config = dict(
    n_layer=11,
    d_model=256,
    n_head=4,
    n_kv_head=4,
    head_dim=64,
    d_mlp=704,
    vocab_size=713,
    activation='swiglu',
    norm='layernorm',
    norm_place='pre',
    norm_eps=1e-06,
    positions='learned',
    qk_norm=False,
    attn_scale=0.125,
    bias='none',
    tie_embeddings=True,
    parallel_block=False,
    init='normal',
    init_std_qkv=0.0312,
    init_std_o=0.00667,
    init_std_up=0.0312,
    init_std_down=0.00667,
    optimizer='ademamix',
    lr=0.000332,
    beta1=0.9,
    weight_decay=0.28,
    lr_head=0.00319,
    grad_clip=1.0,
    warmup_steps=399,
    schedule='wsd',
    decay_fraction=0.811,
    decay_shape='linear',
    final_lr_fraction=0.0,
    batch_tokens=[8192, 16384, 32768],
    seq_len=512,
    doc_mask=True,
    z_loss=1e-05,
    train_tokens=157700000,
    steps=10117,
    dataset='wikipedia_en',
)
MLP neurons of a small language model. Each row is named by its layer, matrix (down: output weights) and neuron, and shows model dimensions 32-159. Each number is 128 + 32 x the weight over its row's rms, rounded and kept within 0 to 255. Numbers have three digits each. A neuron's up and down rows have the sign that makes its largest values positive.
After each neuron's rows, "fires before" lists the tokens most often just after its 100 highest values on Wikipedia text that the model never trained on. A number after a token or word is its count.

L4.down641:105204135109070144067132138073144073169147069044127132142109118125110183177111106164137147160129134134139119097162157166092126141110146096140133142147149127132113098167122079086122135167147090120123103201139112091110138116126132126130052134064139091122207111158095117164149124091119098159118103137112149184179103137117114147199105123168115172128117039130087143107180169051130166117171
fires before: "-" 31, "|" 19, "=" 4, "==" 4, "The" 4

L4.down236:094157131102096163069125143125116034168132118079090160147120064098138182159114088129090091172173146145155124102124198114102122159140157072107117148160175147134155047099134116093136129110125120110146110205169149104112115113139140092107081110034112113127211138176051133126147109126119129181107141123120157123169096143117118138179078170130143156115067039152081146100130144046129136128146
fires before: "-" 37, "am" 6, "|" 6, "le" 4

L8.down668:060098117130174138153138138089134103122063140176108102095158122146103130187093129122158169121096132152159162102185115110141090098126146170068113115200158121208083119198171168099157128096106120103124121131102131157078150152148155115118100103146121099118124115137116142110068084127110158125166191144129196106128124140111181132111129162172159084109161134182114160101118100151174112100117
fires before: "an" 25, "n" 11, "ey" 7, "ral" 7, "a" 4

L5.down564:069072167118128129152109132074093081132111141153135079128095123082189162148107109066156150109120142089144143083148083138131095165134122145126161128116153109107218074078106107077103123049104174149102072125116161136134080127140095176075084135131148161134113101125140132188170147151207109118119126143155137114144119116199136136117122151133130141058145151146168164148132111119167127135156
fires before: " |" 48, " " 4, " |\n" 4, " —" 4, " –" 4

L4.down0:087118123159128118111125086140130116129165177078135121139118102098136149144116155136089124149141091106145111206105161159136199121112126104114082146187144129105179152116155127136094134165187122102178113181178081153173072132083146119151091082103132192120110125102168134141127153174192054128144106134135141147124141087067116142150086093113210076155196125127075167169108125093178139058097
fires before: " |" 41, "t" 7, " " 5, "|---|---" 5

L8.down502:118127153088145129104121103153153058176118164120129139128110084128096157128158151149120076166127147137136136151119093104107109194136128099120115103046131123154121141123154072106102114132142102156162195155121113121154130059121100087168113126148185109173139089132153121056188170156073105142218129083155157109209130134162119120079101111129137123120141118085120116110134127090104141143174
fires before: "te" 17, "ity" 14, "ic" 8, "er" 7, "ion" 6

L8.down426:155043156124154122138089159119128147158102124137061129146093086192096165144113156105151163162132129151138104102192106142066106178125102141144161089078097134135110110163134178165100114078159137139151128118120161112115085138194133058095108155144125157188048092173157129109136106110145214155088130128149120137108090136153141134141135074139098125103147131171100094075119161104207105099171
fires before: "ed" 14, "al" 14, "end" 10, "b" 10, "u" 6, "es" 5

L8.down209:147152136118179114133131089101103169105233111083103083147106143125166147177136131155112158132135099157118179103101134177167131149144147115139139088125125171113110137108109152107154110137120122082098138137104131115140108121115055117061179138071173128148116101058087084111103104112116171175100167150141143119147110165134143181127096134107195133069164214092102148154140127125124118142085
fires before: "e" 16, "ing" 16, "em" 8, "ed" 7, "en" 7

L8.down220:156128099074155102138066163173124029184135176128128180111129129107153097115077112129144105087137131107191200116150114138128111106144094093107186109123140131145102147101092130094135123136145125118155171104135068106122165127068087105085077086121117125152104194134120143142152133110156103131132136101157166119169168080120129148126109181158140129136127125121155166086172165140135100080132
fires before: "y" 28, "ion" 7, "al" 6, "ity" 5, "ies" 4

L4.down560:094178126088096156077138124098143071140163115062113140161125074099145174135147118151078122137162122139148126126129128136096196095119144079125124130123165103151132051127130110131118133146172088123130108218173179116100092136132122111161063123039115115099195134129075106158149091099113128169123117123115153151162105125124097113204069145141130174137114058138081146130170171055141159103165
fires before: "-" 43, "|" 11

L5.down656:110175147143122108145141152129098088075131100152173083113146162127120096103115086168159099153136127110111128095111116174160147131082143116127089118091176125125147097150198150151108151143150144044195121160092140158115175071097124164148148202175105126141126135158153191114140142119101129077127125145124128055081132144122098158121147092090139085145186098143176092143157171152126107160116
fires before: " The" 18, " It" 9, " In" 8, " H" 8, " S" 8, " He" 7

L8.down253:141123116200134078075179104147154166127095097139125132135086144099108098132144087088136160127109112125053160106116137197173110162135144096144176107099142105084114128098123136102162149091088119086108130127148173111126143141138133058102077137127164166158135156131121097145119140117123203133056125095153147154129129128113138054048111158084162155089139112094099129104108115116131142131085
fires before: "es" 29, "il" 10, "e" 9, "ing" 9, "en" 8, "al" 7

L4.down40:146142140081126068137151110096104091099110127145147118149144153064117139123150147125178071147122132116111109115114170119101157099119144090139111122129098128193066122133121106104180212156098109142131184135201133142139175115119121212139173138099145081105154172134200119100172166133130140118111135134094105070097109174100092146044120102121201162156138129115108136177156150127095160093200
fires before: "ed" 13, "es" 9, "ice" 9, " as" 8, "ic" 7, "e" 7

L8.down225:144108062117138120138120146081150087080170100116102191133076128138121153117166095143101178127104163131135123184106070163062150184227147155170156181132104146113162158125119120153085100106121151116145165118144159163178115124143154099137122122092111086094136155148126153110125103127119101131114058136127159124182101130201095078113121174113162064144115090115130120140117101143092144120090
fires before: "ber" 18, "ed" 15, "p" 13, "ment" 11, "s" 6, "ing" 5

L8.down527:105160143120111164108106149137134085139104119169150133154175118192134189110096127126213135118169126157082126076128103158177154117201134115132151153184170099152118109106095175179073111144105082136106089166125122128067140131147114134138113104128124121153154136110148111133102135150091098115087123196205118065173135120123136154137055207141171160110065070108177103137141121198061124124075
fires before: "le" 17, "les" 8, "er" 8, "s" 8, "ap" 7, " of" 6

L8.down35:090186163116124179166078097157126084162139110140149093195168189156109131094129081149169132141041109120152115106158187174103106132114142118093095091137196122093160116148060118136082152176149157111122153129113124137119169133121155110182089140106139135125150124120100088156141060138083106153091120136130103128147158132162154173161150095100154105098087139150227113139105113142120119079099
fires before: "ment" 17, "at" 9, "or" 9, "le" 6, "les" 6, "th" 5

L6.down684:153169184120113119122144123096162188144129109099193088127109108114086171139127141110064160164081148103128177083117151130152123148173156139134125086135144143160129089127181135169156113177137095107095121124140191124157129112140113104188112114073134142118110136122123138070134181090195115120178192060120151094164114139173073153165092115119119131067097143122124084168141155162085146103201
fires before: "l" 36, "ong" 18, "-" 8, "m" 5, "b" 5

L8.down422:114133148177115132161101128075197163096131091114150146108139143112096118149112129136107161111126112131139158146082136109114132132180115103131112115164069139167089166149160082122165188130190082163134110057124139153170122104126061140114090138115143133116104120145096078134133174096100146165115109132146106116168113095091131122152178138106171118157127146115106139105123157134075045183089
fires before: "e" 18, "in" 14, "is" 6, "it" 6, "end" 5, "ic" 4

L5.down241:114136106132120090198152139088139110124152102126159147072098156091121124146125136158118152134152083148184105130093086131095107138194149190126077128164159067125148122170136130140106127143111118089138168103115127152126088133129144095030142121125181173136069217123109125150152128107128079081126154136142055162130128156130168160164143040180090127144127226066177164073053171197118166109099
fires before: " |" 51, "|" 6, " |\n" 6, "0" 4, " —" 4

L8.down419:125129137151120147134109149123106197126189176131120111143141189162155078166141162121021091105119174132100106172156188088120125143053124105154127132158104131086092145110137114142147087110120054122102151046096108129107141148107162178113167069133088172100089091142064145160130132136147124160182060211109115152000140117122139136113096093126163136099129164094113109118201126129169138132152
fires before: "t" 15, "ess" 14, "es" 12, "ed" 7, "it" 4, "in" 4

L4.down230:168153113104125106125130214117102130128116169151150131155169148149122091175153100161098155135050148213079129137129075050115109093150135124106110100179114151101157121092191161121154125120183094166156134125133154134124139151156056106114146053109144140163040126133130118160101161148097205096083141124120106136076173105223115138065118127145100158089089124090094108081127142077182171062107
fires before: "b" 15, "al" 14, "es" 8, "pt" 7, "p" 6, "e" 6

L5.down228:097046104124133150083092124127094107168180132086143100125089115110118164122167119116150150122097145103108151137118099167094184111156159069118126127078159097166122130151151140095079171099152097160103112115134118142132072144150159124097105120177122068138130144140167075177118082165186067173140121132165113147105143050110142146120119089197164123106123152053164151188120086178146101058178
fires before: " |" 61, " " 19

L5.down224:208071124117127094184203139130150160148134177127160042098115203136097133128150121119090141126141103102107130133120151073112079076149127156169199099139108169086120073118077122073107195099044125170156100103123127197097133117068095166152115102123119124123115102117107184134143133150122120142129161078119169104103166162133145108126137103144228127099125147092092184130151115119081137153125
fires before: "ic" 24, "e" 15, "in" 8, "es" 6, "h" 5

L8.down682:089133100134104139100104158086146143170094176144105137148099056064143145182079114111138106111081091155106111096079104108151113137130147176115116107170192154138149086178124145134159104209117112119101166082157121130117113168115102131121104117164067191174146159148131109143132151140111130151146122081182124133138119143112125103103126112154109154109086124125145106124188176117102099054153
fires before: "l" 39, "ong" 11, "-" 8, "m" 7, "th" 4

L6.down31:179118094130143082151098183127114107136129076161128124097128149160159122162073128103135079133173097157190084116126070171101113236105124124145114126101168128123128141133093116162102177082099090143107077073125121153172118107105138089128143076124128140175176146130131131174141139167160094149149197126125111149110058141127131096119153100137120158123125161043115171090109187162199102121037
fires before: " |" 66, " |\n" 9

L8.down572:154092170061096123194080119125076123168124123145122129127144146150132117089091089209194143091130118108168129133186165133146171151124165116065175105097170145115162178069107171116181138091069085165112138126132071103112091155094084165148131120096172063119083106126158142144136086143081159162108176131090165100097202184145125194097102133059119134114158126113151098105165123115154095119102
fires before: "ary" 29, "ity" 18, "al" 16, "ly" 7, "ion" 5

L8.down701:067102134126163097191104114122082095136082170110124137115145174102146063168107107134139094156136130124157068195156094143153126095180090161077170143151086149082137095138127102101098170053091083186093122104140141118136130145188136084163151118109115098138136139142115161166132135159106145104086124089078182127184155147153197092147101137099107144156158119132143134175124117186124163083094
fires before: "ic" 47, "e" 13, "s" 8, "um" 6

L8.down92:089075118091119117066141172125099130081172150156100131126137105148156131119133111110113141082093151137183173164128122145142082168147207154125111108133084049126120153126128188103114086153133181102091149128148124082205156118117091142106143109133141102086137194155121106199089127131121128084075098107062192133148147126184107085153063126140174060170189103140095123061140118212131178160120
fires before: "m" 33, "ed" 8, "ing" 6, "es" 4, "b" 4

L6.down459:190150119097112123120128120140147091147110131183146102150125177103216107079128154110104139163133084085151079117131084088111098132172150093119118126133060074090137142120131190127137091135167143139099104134099152124109092095177107127159143175108143086095096196186085126142113081166140141189166134119153180146124123149123080121158117107104107117144134127133165113082119132111147130055164
fires before: " The" 17, " A" 13, " Th" 8, " It" 6, "\"" 6, " S" 5

L5.down57:169122089168121100115124103129163081122120133163117060121111088141170170118157031115137134160195136152152124123145141183134108123154104158116115111150121137129106101078134132127117122168077143117094154141068118145079124160142128153107115187143141162166174114142123119068107137096164072101167151130096082148123126104105142117159154140138152129133138115145164109134107120131146111115065
fires before: " |" 49, " " 7, "er" 7, " |\n" 6, "ed" 4

L8.down304:159132155123138110113127127122157159140167165085136163103137113099115157122165088111082070078120125084160181112151081142157130103121098125207165106141111132136098163103156090121148110161111143091167122070104179193149128147132128133171088130153049121112080085086110126184112090169114197107148088212126158101131141119123155142110155124191159126136132108087082034103151110126137109179111
fires before: "ican" 18, "ic" 10, "ing" 10, "ation" 8, "ig" 5, "ed" 5

L4.down391:153160106135109125130255117132119097134158173114153071118157160168114072107115171157154086142151113117166064094122111118198128121125129111114141146166145137114183043159102116147110177180111155081138115137132164167107138080126163142133150152122140086109119161157174162167128106145074116060136138133122154137067120167061105133073132121136135107153190089127149081114136139120097087111118
fires before: " The" 21, " A" 12, " It" 10, " S" 7, " In" 6

L8.down582:127099153122129141127148146153161115194140058128063111179118119123116158193134156167180161148099127077144178151178067184119093140111155061100117117080130137141163128072122108151167119155136092169154107131061072079138157130129170168137163103083104109112126122137118141114170110144112121116116137100104126121089154108146109160107131107155166085140159073152211169126073112153109160126111
fires before: "or" 12, "em" 12, "e" 12, "le" 6, "ed" 5, "ss" 5

L8.down153:083159103143176106212129124100138164196137156150114115180167115070091189127081102100158121128143094096090095217104110168167111111159132151145157139144119161161111176093115154134089139113132122112140090078134126096129141134138073144126073118151134107136093154075151150191170117161111145153133107051107132129199103152130182090152153127125148087160171114134085104136114109139169128139114
fires before: "al" 26, "ic" 20, "em" 11, "e" 11, "ed" 6, "ie" 4

L8.down283:126200062151110073117162127129147108155110108053105127140119099099120162108163112140089079121099128066124158153134145162081098077133121062155158118117069116151144159091081143201148153085086151168130133157196128182197160020116143179170114128136108089114183117085067117150135144160139146110135113156112135096187123140147173058144137105141174062138106159103127170118145124148153160111179
fires before: "er" 29, "ision" 18, "ing" 11, "al" 5, "est" 5, "ed" 4

L5.down23:070073123154126120122108088141105198112108126179096076134107147115115074134101147138164149119139186083140085091104081157151098139119154143137099134164155051144136149041111112128062212138132119132116132098101130142145064113150128092126101167148135092116161065138157093122158073186202108106142135109137160174131128140095137150122136148173139129157132185101168141131072152129112149112169
fires before: " |" 45, " " 19, " |\n" 11, " N" 5, " S" 5, " V" 4

L5.down249:109169126145133128119144140120125118179149080116091157090135137123095128179141118155121144125154149156187162077108170080147131159205122146148115118080141127113100098121106133114129137138135154105080125110147103095122146118168231059139121025109147055118139175136099156169150143189146097144144153135113088126126098093111137114132128102139159164143130109049143159128124115146130170110139
fires before: " |" 47, " |\n" 7, "5" 7, "2" 6

L6.down529:061157101204137156135051166124080145140157139167156144092137142093148113159090090153149177043195174163199151083118086101092147129141135116129076127154139150135100137151127114150047130141118139143152131087145141092123063162110098166091088159179141105130110130127104069120179145129130130160140125087187087127150089127122127151171133139160077095137098168118129186133130115126191128132155
fires before: " " 34, " |" 21, "%" 11, " |\n" 7, " (" 5